From a checkpoint of a small transformer trained on Wikipedia.
Size: 8 layers, MLP 1024 tanh GELU, vocabulary 2048.
Architecture: LayerNorm before each block, learned positions, biases, tied embeddings.
Training: a variant of Muon for these matrices, 231M tokens.
MLP neurons of a small language model. Each row is named by its layer, matrix (up: input weights) and neuron, and shows model dimensions 176-239. Each number is 128 + 24 x the weight over its row's rms, rounded and kept within 0 to 255.
A block is one neuron, or neurons of one layer that tend to fire together. After each block is what it responds to, as a language model described it from the Wikipedia text at the highest values.

L5.up9 [162  84 152 143 131 118 103 129 120 182 184 145 144 123 120 103 129 145 120 175  81 114 123 166 124 125 148 102  92 176 164 108 122 118 112 118 105 129 128 139 141  96 124 181 150 128 132  91 165 114 154 128 115 114  70 105 142  89 141 131 142 117 101 120]
L5.up57 [134 123 129 165 120 114 105 136 135 126 147 129 152 127 140 134 144 126 195 125 124 143 125 189  83 138 118 162 125 116  83 158 127 113 139 108 137 131 148  81 127 104 150 100  98 140 121 135 145 188 138  94 141  78 115 130 112 181 149 158 140 164 119 117]
L5.up61 [101 179 136 102 115 104 142 153 144 131 111 145 117 101 164 128 140 138 122 136 124 100  87 137 126  94 137  88 147 131 165 121 133 108 133 114 124 151 130 175 115 125 139 133 103 166  91 138  81 127 112 110 133 122 101 138 127 126 161 134 118 188 123 147]
L5.up70 [114 122 136  89 218 112 149 159 130 174 143  97 131  83 154 115 154 130 134 125 153 145 111 164 131 107 128 132 146 167 167 148 119 105 108 139 140 152  79 145 112  93 160 134 128  97 109 130 104 147 126 151 135 107 135  77 103 205  84 151 105 112 131 148]
L5.up106 [140 144 136 164 137 105 124 154 134 113 138 186 129 142 158 117 127 140 154 145  89 128 125 127 114 109 175 153 155 148 139 130 106 116  87 130 154 145 126 135 143  74 110 127 128 131 136  68 180  96  75 148 133  92 118 116 122 142 123 103 117 115 127  83]
L5.up129 [107  90 127 129 112 129 108 138 104 136 111 128 133 141  98  95 147 102  91 131 111 117 128 142 137 185 107 161 164 125 114 173 104 143  82 148 120 158  97 128 129 112 156 125  68 157 116 109  97 113  80 135 148 122  91 134 114 126 137 150 119 150  96 125]
L5.up139 [122 107 130 190 124 165 102 167 108 115 152 186 116 129 119 122 145 117 148 132 117 162 141 144 155 117 143 107 118  81 116 155 113 135  99 147 114 134 156 109 142 137 129 151 118 116 122  53  95 144 121 132 115 168 146 150 127 138 108 150 111 140 122 108]
L5.up203 [128  89 151 123 141 168 158 135  90 103 132 147 129 164 150 167 148 163 110 123 164  82 122 144 124 141 135 136 146  93 134 127 133 126  88 178 114 135 164 105 154 139 124 167 191 129 130  93 165 120 162 170 114 128 131 161 141 115 163 169 156 171 134 159]
L5.up256 [165 113 114 119 139 138 111 199 148 104 109 157 138 162 120 123 139 140 114 153 131 129 108 181 131  69 122 135 108 120 138 140 149 105 153 139 146 114 121 150 144 140 136 133 126  80 121  89 155 131 102 100 154 119 117 124  98 156 151 139 107  76 130 165]
L5.up339 [122 133 137 140 144 173 138 132 118 157 167 126 147 141 151 161  94 153 116 130 114 145 151 130 128 133 145 153 148 134 128  81 174 113 124 120 173 172 169 121 161 131 108 147 138 123 107 106 113 155 105 108 145 162  93 114 134 175  86 128 106 111 114 145]
L5.up423 [138 127 144 120 112 108  82 119 105  94 131 124 137  82 132 119 128 121 148 112 145 139 111 129 117 125 144 161 114 146 161 126  96 133 158 142 130 116 131 109 154 140 129 133 107 118 154 134 136 147  90 165 119 111 138 163 133  84 142 136 111  79 128 116]
L5.up604 [120 138 159 137 176 164 119 166 126 111 149 128 124  98 107  81 150 123  97 118 164 147 106 154 119 127 133 116 142  72 126 181  92  68 132 140 131 118 136 110 127 108 182 143 123 153  76 148 132 104 128 100 124 168 117 145  88 107 128  88 142 126  86 176]
L5.up740 [162  81  99  94  98 160 116 127 124  94 150 125 132 121 141 139 109 132 136 116 113 131 175 157 155 124 136 146 115 165 137 105 132 168  98 155  97 134 139 135 133 110 143 153 128 145 125 132  94  92 106 112 104 132 109 153 112  93 113  81 135  99 107 111]
L5.up770 [137 122 139 118 124 172 109 169 163 141 168 188  92 146  98 125 138  91 125 128 147 162 115 138 159 116 133 113 148 105  97  91 162 139 123 131 135 115  99 109 131 116 131 128 142  86 103  85 144 119 129 122 174  97 122 117 115  68 145 110 114 110 104 143]
L5.up771 [145 124 125 122 106 158 137 176 167 138 111 142 126  98 131 143 182 113 102 130 133 139 125 135 100 118 125 102 172  90 126 123 123 136 113 147 167  65 132 115 141 134 117 203 104 115 110 116 143 142 121 120 128 115 132 146 118  75 121  98 140  98 105 147]
L5.up945 [123 141 152 133 129 102 102 156 108 149 172 169  88 105 128 155 116 145 122 109 177 131 124 148 138 140 127 115  99  77 100 168 104 136 133 142 103  92 125 127 134 153 113 133 146 109  67 159 130 123 131 158 142  76 118  47 113 124 104 153 117 126 111 130]
Mid-word subword fragments

L3.up327 [171 141 138 112 120 146 139  99 108 120 158 131 133  82 107 124 150 130  79 129 125 161 120 127 124 151 145 137 164 112 138 119 141 157 112 135 138 126 115 107  87 106 112 153 138 182  79 127 143  73 147 102 118 162 148 115 170 124 130 133 155 174 151 138]
L3.up463 [142 131 149 124 147 108 108 142 115 140 122 130  98  91  92 176  88  84 114 128 126 152 138 154 131 126 138 151 116 124 140 105  90 132 108 104 168 137 125 136 100 140 112  82 140  76 147 111  94 119 170 105 116 157  83 143  78 125 117 131 153 107 125 151]
L3.up666 [171 100 122 137 146  98 125  98  93 118 176 128  91 119 128 104 128 121 139 137 164 107 133 143 118 149 123 153 146 121 163 133 101 138 100 117 136 125 169 124 161 153 109 117 100 156 116  78 167  69 123  68 135  96 148 104 132  50 127 109 129 104 143 143]
L3.up862 [168 138 135 122 148 127 106 125 115 101 121 139 137 129 100 130 127 116 104  96 102 105 156 146 171 131 137 136 113 138 154 126 117 140 107 107 139 144 169 112 133 107 118  96 115 108 102 121 173  99 111 100 117 161 169 165 150 112 151 117 136 173 129 132]
Table header cells

L5.up35 [158 140  96 138 101 119 126 169 124  94 143 120 116 121  92 152 164 138 111 108 131  94 141 120 156 139 113 134 140  98 141 124 105 102 156 158 116 109 133 137 131 107 113 163 113 112 130 158 157  70 137 101 167 143 148 144 122  99 156 109 137 153  95 147]
L5.up86 [140 155 134 104 124  95 149 140 111 128 118 164 130 145  98 152  79 151 124 166 115 105  82 126 139 100 126 151 144 118 101 132 184 146 125 132 133  99 140 143 139 121 114 143 112 113 115 126 165 157 127 137 119 109 113  92 114 141  63 146 156 106 122 176]
L5.up96 [144 137  83  89 122 103 136 150 107 130  85 102 102 122 102 125 106 159 169  70 156 122 113 145 117 110 159 135  97 180 132 113 126 108  87 115 152 109 152 156 143 102 168 140 159 138 131 157 156 102 121 151 133  83 132 127 126 171 180 121 144 110 159 150]
L5.up100 [155 139  74 102 181  81 109 154  96 127 137 136 150 121  87  82  98 140 173 129 131 148 128 119 123 143  95 155  96 142 143 131  88 127 116 158 116 123 130 107 146 138 136 129  93 117 151 132 125  85 142 116  95 145 135  74 157 125 140 154  85 149 142  96]
L5.up280 [139 154 143 116 119 116  91 128 133 109 130 116 167 132 143 145 113 134 129 115 145 116 124  77 144 130  83 118 147 120 148  94 140 131 129 121 136  89 162 151 141 150 114 142 132 149 134 112 138 119 133 126 118 157 140 173 179  92 130 119 127 131 105 143]
L5.up418 [181  94 135 109 147 132 115 126 138 108 118  98 157 130 104  78 102 118 155 128 106 128 162 116 145 172 130 147 132 114 177 135 139 114 145 161 121 126 137 149 136 105 116 167  95 120 163 122 119 138 109 165  88 142 144 109 128 148 184 133 117 132 133 156]
L5.up460 [156  85 139 143 136 114  89 148 161 140 100 155 134 119 164 106 153 101 134 105 122 106 124 164 134 153 155 132 101 123 116 122 130 141 109 161 119 132 142 126 163 171 166 154 111 111 109 128  82 127 122 149 142  87 136 122 216 144 140 163 139  96 115  89]
L5.up494 [131 146 138 172 125 123  54 156 126 144 106 131 138 100 115 158 156 110 134  91 114 169 144 127 130 111 158 115 117 152 139 111  80 144 117 132  75 159 108 169 111 151 121  75 124 106 105 120 110 111  94 194 167 160 140 148 179 124 135 158 124 119 100 102]
L5.up537 [ 93  90 161 124 118 111 132 155 150 124  92 134 124  98 134 147 122 117 138 112 141 129 151  84 160 123  98 120 149 129 131 111  83 160  86 127 152 119  93 101  93 121 118 164 139  75  87 144 108 124  89 153 127 131 128 126 110 133 108 153 117 103 133 108]
L5.up612 [206 126 120 162 121  97 110 152 174 165 150 115 101 123 126 154 133  97 117 135 119 140 113 114 162 141 123 154 120  88 175 145 145  99 113 107 118  99 136 127 158 148 137 154 123 140 110  82  81 157 105  98 140  89 130 129 116  95 128 154 143 117 144 113]
L5.up643 [110 148 130 130  94 121 106 107  94 116 124 136 139 140 139  99 101 163 141 135 117 136 134 168 115 133 140 166 176 133 143 146 142 126 131 159 129  88 156  99  94 117 105 120 107 126 127 136 130 107 107 119 121 123 124 130  88  81 127 135  90 104 140 115]
L5.up822 [125 116 130 136 136 143 170 190 103 105  96 129 153 136 131 131 136 130 131  95 154 130 137  96  68 108 154 126 139 148 115 128  83 114 117 148  95 132 116 137 144 151 142 144 140 103 140 164 115 145  67 155 147 105 144 154 143 131 129 161 105 154 129 115]
L5.up827 [100 164 126 124 124 106 121 132 129 127 125 133 159 118 106 173 169 149 111 138 163 153 109 168 153 117 132 141 142 158 120 100 116 105 103 131 116 122 161 167 163 159 152 136 131 146 116  74 136 145  53 128 194 115 136 110 123 129 148 139 118 143 111 145]
L5.up935 [128 112 164 120 101  92  90 170 124 121 167 115 146 119 166 111  95 136 176 119 146 137 123 118 134 140 108 144 102 131 132 102 131 111 129 127 125  74  99  93 127 132 107 179 125 140 131 126 115 144 157 185  82 118 125 104  89 118  96 142 170 126 135 111]
L5.up951 [142 115 119 139 113 160 139 115 115 146 160  81  83  91  94 144 105 119 133 149 120 148 123 119 155 119  84 149 153 127 126 129 145 126  72 141 138 136 120 118 156 123 153 149 131 147 132 144 132 136 143 149 136 141 102  89 126 116 144 156 125 131 138 145]
L5.up1008 [161  93 108 103 120  79 165 124 148 135 114 119 120 108 121  88  93 159 100 147 127 136 147  95 133 142 141 128 164 117 116 109  49 112 164 140 136 159 109 148  93 122 131 134  95 120 134 132 147  90  95 127  90 103 138 167 116  80 115 147 120 149 149 136]
Wiki table and heading delimiters

L5.up48 [142  98 133 154 146 165 121 130 123  81 157 140  93  75 118 143 124 113 126 115 127 110 106 107 161  69 146 165 129  91 145 124 164 144 158 159 113 144 115 112  84 106 124 177 132 143  84 158  88 102 164 100 127 175 105 178 129 131 102 136 139 203 113  95]
L5.up136 [129  59 130 103 159 102 140 141 144 102 139 103 115 148  99  95 122 127 124  99  95 122  89 124 167 146 110 128 108 141 150 163 137 107 129 130 136 115 137  91 136  97  87 144  97 108 124 148 132 151 127 148 135 100 109 107 120 170 120  98 132 188 133 111]
L5.up146 [138 115 145 126 106 147 135 120 138 137 154  90 106 138  93 119 108  91 172 109 112 147 129 137 115 130 130 119 147 157 108 128 161 136 122  97 106 151 110 123 117 143 123 142 136 142  65 129 116 141 118 134 122 121 103 123 177 134 168 162 104 173 112  90]
L5.up175 [159 130 123  96 116 116  85 156  98 181 115 120 146 109 141 127 159 155 112 149 131 153 101 149 108 144 121 124 144  87 132 103 138 125 146 115 159 155 134 127  54  92 132 129 127  94  98  80 126 108 119 145 135 139  87 134 164 128 153 138 139 154 104  84]
L5.up245 [109 129 119 132  51 137 112 165 142 112 128 137 111 134 127 145 137 138 111  93 129 133 130 147 170 136 151  95 119  89 111  88 133 136 160 142 120 133 131  88 117 122 152 185 101 135  74 113 124 120  93 120 135 114 148 118 157 132 104 158 135 135  76 136]
L5.up293 [161 117 179 127 123 127 112 119 162 126  96 104  87 180 104 111 125 133 104 116 118 123 153 121  89 117 187 116 102 134 151 104 143 170 130 115  96 133 133 158 113 162  90 105 131 161 111 147  99 112 122 127 108 145 129 185 146 128 114 182 115  92 141 172]
L5.up340 [167 125 111 144 131  94 168  83 133 102 150 162 130 107 116 124 145 109 132 107 107 122 138 161 145 109 136 117 152 125 134 137 172 113 125  97 159 113 115 132  96 120 122 139 169 136  89 132 138 109  60 124 103 111 139 122 171 136 138 166 119 105 143 142]
L5.up407 [130 132 145 111 128 110 110 100  77 127 106 126 132 138  91  95 128 131 128 103 124 132 109 130 134  81 145 171 152 118 141 126 100 179 160 120 132 104 114 150 129 118 105 109 141 119 111 145 184 108 114  98 147 102 119 167 103 110 108 149 108  93 124 152]
L5.up410 [147 127 141 166 105 131 139  86 137  96 152 135 156 177 118  93 151 144 138 148 152 114 108 137 113 118 142 145 150 116 141 154 152 125 102 136 156 128 130 149 146 120 160 110 129 116 136 105 143 141  47 120 127 134 108 125 140 150 123 140 136 140 135 138]
L5.up433 [128 166  76 109 100 116 122  95 143 135 139 116 147 132 149 132  99 116 137 155 120 103 127 136 126 140 159 179 139  99 135 152 159 124 149 136 155  84 161 156 110 159 138  95 131 125 122 116 139  98 123  92  83 127 132 144 164 102 101 124 121 201  81 145]
L5.up470 [137  92 177 115 116 141 116 111 133 138 126 167 163 111 146 131 136  90 137 131 140 130 146 176 117 132 148 137 127  93 115 117 157 134 139 123 158 131 129 141 162 150 133  96 150 144 101 167 131  94 146 121 167 153  89 133 133 122 120  82 112 150 135  88]
L5.up489 [145 111 124 148 108 131 116  99 106 128 113 147 106 105 109 143 140 164 121 142 126 115 165 134  99 162 131 153 128  78  66 131 138 157 125 108 169 108 145 124 146 156 137  56 175 118 134 155 132 144 136 121 125 181 167 108 167 110  59 128  74 123 159  86]
L5.up676 [111  95 109 125 101 144 138 152 128 127  97 134 119  93 120 162 137 142 103 140 123 127 115 181  95 128 140  86 133 133 137 175 117 110 109  82 131  99 134 112 177 146 113 113 135 117 130  94 149 139 144 116 149 136 124 112 153 134 115 121 149 129  50 152]
L5.up683 [150  70 169 108  88 131 119 133 103 114 151 160 106 100  94  97 105 131 133 111 106 127  89 102 122 145 108 149 138 111 166 163 114 122 108 183 137  88 132 114  86 140  76 132 114 119 153 162 143 138  90 139 154 140  96 120 157 128 143 137 133 108 125 111]
L5.up858 [141 130  95 121 133 123 121 106 131  72 147 125 124 133 108 178 113 136 143 148 128 125 113 157 151 105 151 133 117 121 102 140 163 125 142 158 151 102 154 145 133 171 143  96 190 130 141 123 165 152 103  95  95 128 134 123 155 173 107 117 159 135  87 120]
L5.up1009 [160 151 121 101  83 128 143 100 128 131 121 160 109 115 128 131 150 130 132  85 113 103 107 152 122 149 157 114 118 101 127 136 107 113 134 126 115 166 121 128 116 158 152 131 109 112 107 123 162 163 158 129 102  97 125  89 119 128 113 148 108 149 124 147]
Decimal digits and line breaks

L3.up308 [154  98 126 120 140 140  92 117 113 156 140 119 127 134 128 123 106 130 118 145 184 170 114 175 142 158 150 122 128 153 139 113 112 151 142 125 176 151 101 117 112  76 115 140 167  80 180 117 144 142 104 143 104 147  84 137 129 163 126  88 114 106 116 136]
L3.up384 [109 163  85 141 146 133 187  97 137 129  96  89 125 147 129 135 154 140 166 120 141 131 119 113 101 150 116 132 121 129 103 129  92 133 117 124 161 117 121 148 135 122 119 141 157 132 105 144  90 141 119 143 112 157 127 115 125  89 149 133  89  98  96 141]
L3.up699 [165 132 168 102 127 137  98 125 116 130 144  90 164 132 100 139 138 165 141 106 188 112 143 110 115 142 117  64 148  94 183 146  61 160 107 136 145 111  93 117 153  98 152 121 103 149  98 143 159 110 131 105 110 132 171 117 146  99 157 133 132 141 123 128]
L3.up835 [141 141  94 127 139  99 147 111  98 140 118 151 139 136 111 154 147 146  87 135 182 104 108 116  98 133 119 121 139 166 195 113 123 121 166 120 143 137  82  95 146 126 153 105 133 123  97 170 126 139 158 117 132 161 124 107 144  96 112 149 121 103 100 116]
Token after numbers

L4.up34 [112 120 123 129 138 139 158 120 131 143 145 122  83 106 123 102 150 106 150 136  99  82 136 156 114 120 135  87 144  92 159 143 147 106 122 156 155 117 105 135 186 157 118 161 120 131 159 122  91  84  80 105 162 147 128 158 113 155  94 151 124  97 155 161]
Mid-word vowel fragments

L3.up98 [ 99 127 134 132 123 166 148 155 107 136  96 120 118 128 166 115 127 128 112 101 134 118 102  95 137 143 134 177  91 122  86 141 122 121 172 137 144 156 110 117 112 112 160 150 158 159 102 100  98 111 139 172 138 108 131 120 138 106 103  98 140 173  99 114]
L3.up236 [172 134 110 118 128 165 123 120  99 102 116 118  75 101 148 106 143 148 102 137 130 133 101  69 110 109 142  72 120 153 115 126 107 106 140 117 133 122 103 115 136 125 129 161 160 194 128 137 109 123  56 148 176  90 102 104 126 154  98 121 117 136 156 144]
L3.up509 [ 93 108 137 114 160 102 105 133 133 144 110 145 103 134 130 149 150 123 134 139 115 102 122 165 101 136  57  89 119  92 102 119 162 105 108 131  93 111  94  74 101 135 134 124 142 106  77 169 117 121 136 118 108 109 114 167 137  95 147 168  98 117 118 130]
L3.up711 [110 142 116 100 146 143 142 120 153 176 146 163 105 122 155  92 151 117 136  96 121 155 105 124 113 115 139 136 147  95  94 177 129  97 114 144 111 141 181 172 113 105 138 194 153 172 119 127  98 183  92 118 122  94 126 152 149 113 141 144 104 118  86 111]
Mid-word fragments and negative digits

L4.up694 [120 128 130  88  61 153  68 150 139  94 112 135 171 152  99 150 183 127 133 131 124 127 107  89 127 117 136 123 154 119 129 103  87 168 147 127 192 141 134  90 151 134 128 106 108 138  97 163 128 103 139 150 110  93 140 110 138 145 135 156 143 139 111 172]
Line break ending list/table entries

L5.up69 [136 133 136 138 142 113 120 139 159 103 151 132 110 146 133 146 119 146 132 132 124 109 133 135 137 141 116 137 117 137 115 179 149 163 106 122 109 132  84 114 140 130 155 133 113 138  91 134 119  86 109 212  99 149 162 111 127 151  99 121 141  94 126 137]
L5.up164 [158 115 140 141 148 141 141 137 130 148 143 112 123 147 108 118 146 149 116 155 137 142 125 115 147 131 116 117 125 140 172 124 158 138 119 115 109 105  99 180 140 130  91 112 116 142 116  95 154  93 109 128  93  91 168 163 117 129 136 123 141 141 126 112]
L5.up282 [106  94 124 147 129 163 162 148 124  86 102 113 124  81 122 152 116 138 139 120 145  96 109 110  76 144 135 136 145 157 132 104 168 146 129 127 109 130 127 114 138 139 126 158  98 113 182 119 123 131 126 168  73 113 157  87 153 165 123 128 125 124  93 121]
L5.up298 [ 93 109 140  89 127 154 138 134  93 149 174 183 139 117  96 123 145 139 106  87 149 120  97 125 157 151 143 119 181  96 121 108  95  99 164 155 110 132 127 154 133 116 140 123 162 105 120 167 165 135 130 140 139 139 143 103 175 162 149 113 121  84 114 139]
L5.up332 [195 125 138 154 102 154  97 155 116  94 146 131 124 152 141 107  97 107 112 113  92 148 101 119  83 165  48 132 142 115 140 103 142 122 105 143 130 114 120 109 182 100  86 117  74 163 124 115 112 110 125 124 137 143 174 138 129 141 171 127 111 100 133 137]
L5.up353 [163  97 123  91  65 156 131 149 122 115 163 129 110 118 141 112 111 120 105 125 117 127 108 170 141 109 119 148 115 118 156 171 119 117 146 129 126 127 129 136 132 117 151 130 129 108 130 147 171  86 134 107 115 101 129 170 140 100 139 124 114  67 134 129]
L5.up367 [105 114 116 127 109 139 134  86 108 133 130 110 156 104  84 120  98 144 165  97 104 108 107 144  93 145  88 115 111 120  98 157  75 148 145 128 143 116 136 107 112 129 127 106 126 124 153 120 172  93 106 123  88 138  94 105  94 121 133 151 116  75  93 165]
L5.up377 [106  88 135 154 123  99 148 137 152 141 147 142 139 140 107  95 113 123 145 138 133 112 120 126 114 137 145  94 137 127 161  92  84 122 123 142  77 170 117 140 126 158  95 154  98 115 137 152 122  90 127 128  89 116 139 142 113 169 158 100 104  77 149 124]
L5.up449 [121 153  91 131 110 131 147  99  99 132  92 146 148 154 153 106 107 136 116 122 115 141 150 129 148 139 130 139 149 124 120 161 118 106 124 127 142 127  80  85 140 122 118 105  95 152 171 158 166 129 111 131 124 100 189 136 109 128 109 109 129 102 102 121]
L5.up614 [112 115 117 152 138 152 128 150 132 150 131  95 108  95 104 172 125 121 129 132 134 112 121 114 104 144 160  80 164  91 137 181 116 119 105 129 121 133 111 111 123  94 149 112 102 129 111 153 103 161 108 188 115 159 125 142 114 160 134 113 157  55 134 168]
L5.up663 [116 141 122 102 116 141  96 124 107 166 108 162 133 108  89 119 118 108 136 137 112 118 108 148  95  91 148 147 111 131 114 157 123 124 125 161 142  89 124 138 102 103 147 114 116 142 130 123 141 110  97 129 162 166 160 159 105 151 119 137 113  84 155 138]
L5.up693 [134  79 103 135 114 132 104  94 130 157 119  97 109 176  91 161 106 157 135 133 143 121 134 159 183 146 142 134 132 139 137 102  79 115 145 129 151 132  96 150 153  95 122  98 101 116 149 116 149 134 136 134  97 191 172 119  99 163 152 137 122  71 131  88]
L5.up727 [113 110 179 145  94 174 127 161 127 106 142 124 105 130 113 132  90 110 149 131 160 129 137 156 148 149 141 122 116 113 139 114 108 123 107 105 181 147 121 132 117 100 113 130 113 160  99 127 150 106 142 146  65 124 135 104 150 141 168 128 108  99 116 129]
L5.up781 [121 149 103 116 147 122  76 113 134  71 157 154 124  84 157 114 100 115 166 123 152 118 114 120 101 116 126 126 132 116 107 121  95 120 111 103 173  83  77 101 168  84 121 148 110 121  97 152 131 105  96 127 141 133  88 104  91 138 143  93  99 113 138 140]
L5.up928 [102 113 143 106 148 130 114 172 139 170 124 118  89 108 128 113 144 118 175 106 141 129 132 146 149 145 138 116  83 107  68 146 160 126 119 139 130 107 122 138 143 130 135 128 116  91 113 159 146 166 142 125 102 115 120 126 121 170 178 167  81 116 103  99]
L5.up960 [152 150  96 137 136 115 124 140  86 104 127 131  96 143 140 118  92 134 148 108 149 152 170 135 135 136 111  89 123  76 111 104 120 111 152 107 145 119 144 147 139 114 149 133 146 118 149 122 173 149  88 115 165 131 132 140 133 100 144 151 142  96 113 128]
Number-next separators in data

L4.up33 [166 109  90 127 114 127 102 103 109 134 162 167 126  77 139 143 119 117 119 123 161  96 101 141 138 132 136 140 118 142 110 127 125 137 113 155  97 134 128  76 140  87 161 107 112 127 113 106 168  83 115 123 110 108 129 128 144 114 135 112 159 168 120 147]
Table header cells

L3.up341 [ 85  76 132 151 146 126  95 112 125 103 134  90 133 180 117 151 115 116 179 149 136 155 142  99 171  92 110 144 124 129 105 149 126 172 107 120 124 123 105 102  84  88 117 127 110  89 115 148 125 157 143 143 137 127  92 114 153  95 143 161 133 162 110 100]
L3.up798 [163 120 131 117 143 115 112 139  95 114  88  72 157 159 108 147 133 154 200 129 101 160 136 133  86 142 149 111  97 139 148 124 125 135 122 139 138 126 104 124 134 147 128 138 116  67  88 118 129 129 127 145 111 117  98 104 125 115 183 121  97 160 144 141]
L3.up832 [123 137 113 132  94 143 114 138  91 176 160 128 112 152 141  98 114 126 167  97 132 162 128 173 120  84 160 146 151 169 165 137  87 165 122 120 140 131 122 128 136 153 120 108 141 102 160  74 131 160 123 172 117 119 148 127 156 155 127 109 184 128 127 112]
L3.up889 [ 82 151 134  97 132 118  76 123 115 115  89 192  86 145 135 153 157 139 156 156  78 166 106 152 141 126 148 147 130 139 108 137 122 134 158 109 113 116 169  95 138 139 133 169  90 128 138 167 106 167 141 120  91 158 110 138  65 143 141  95 107 144 122 127]
Line breaks in structured text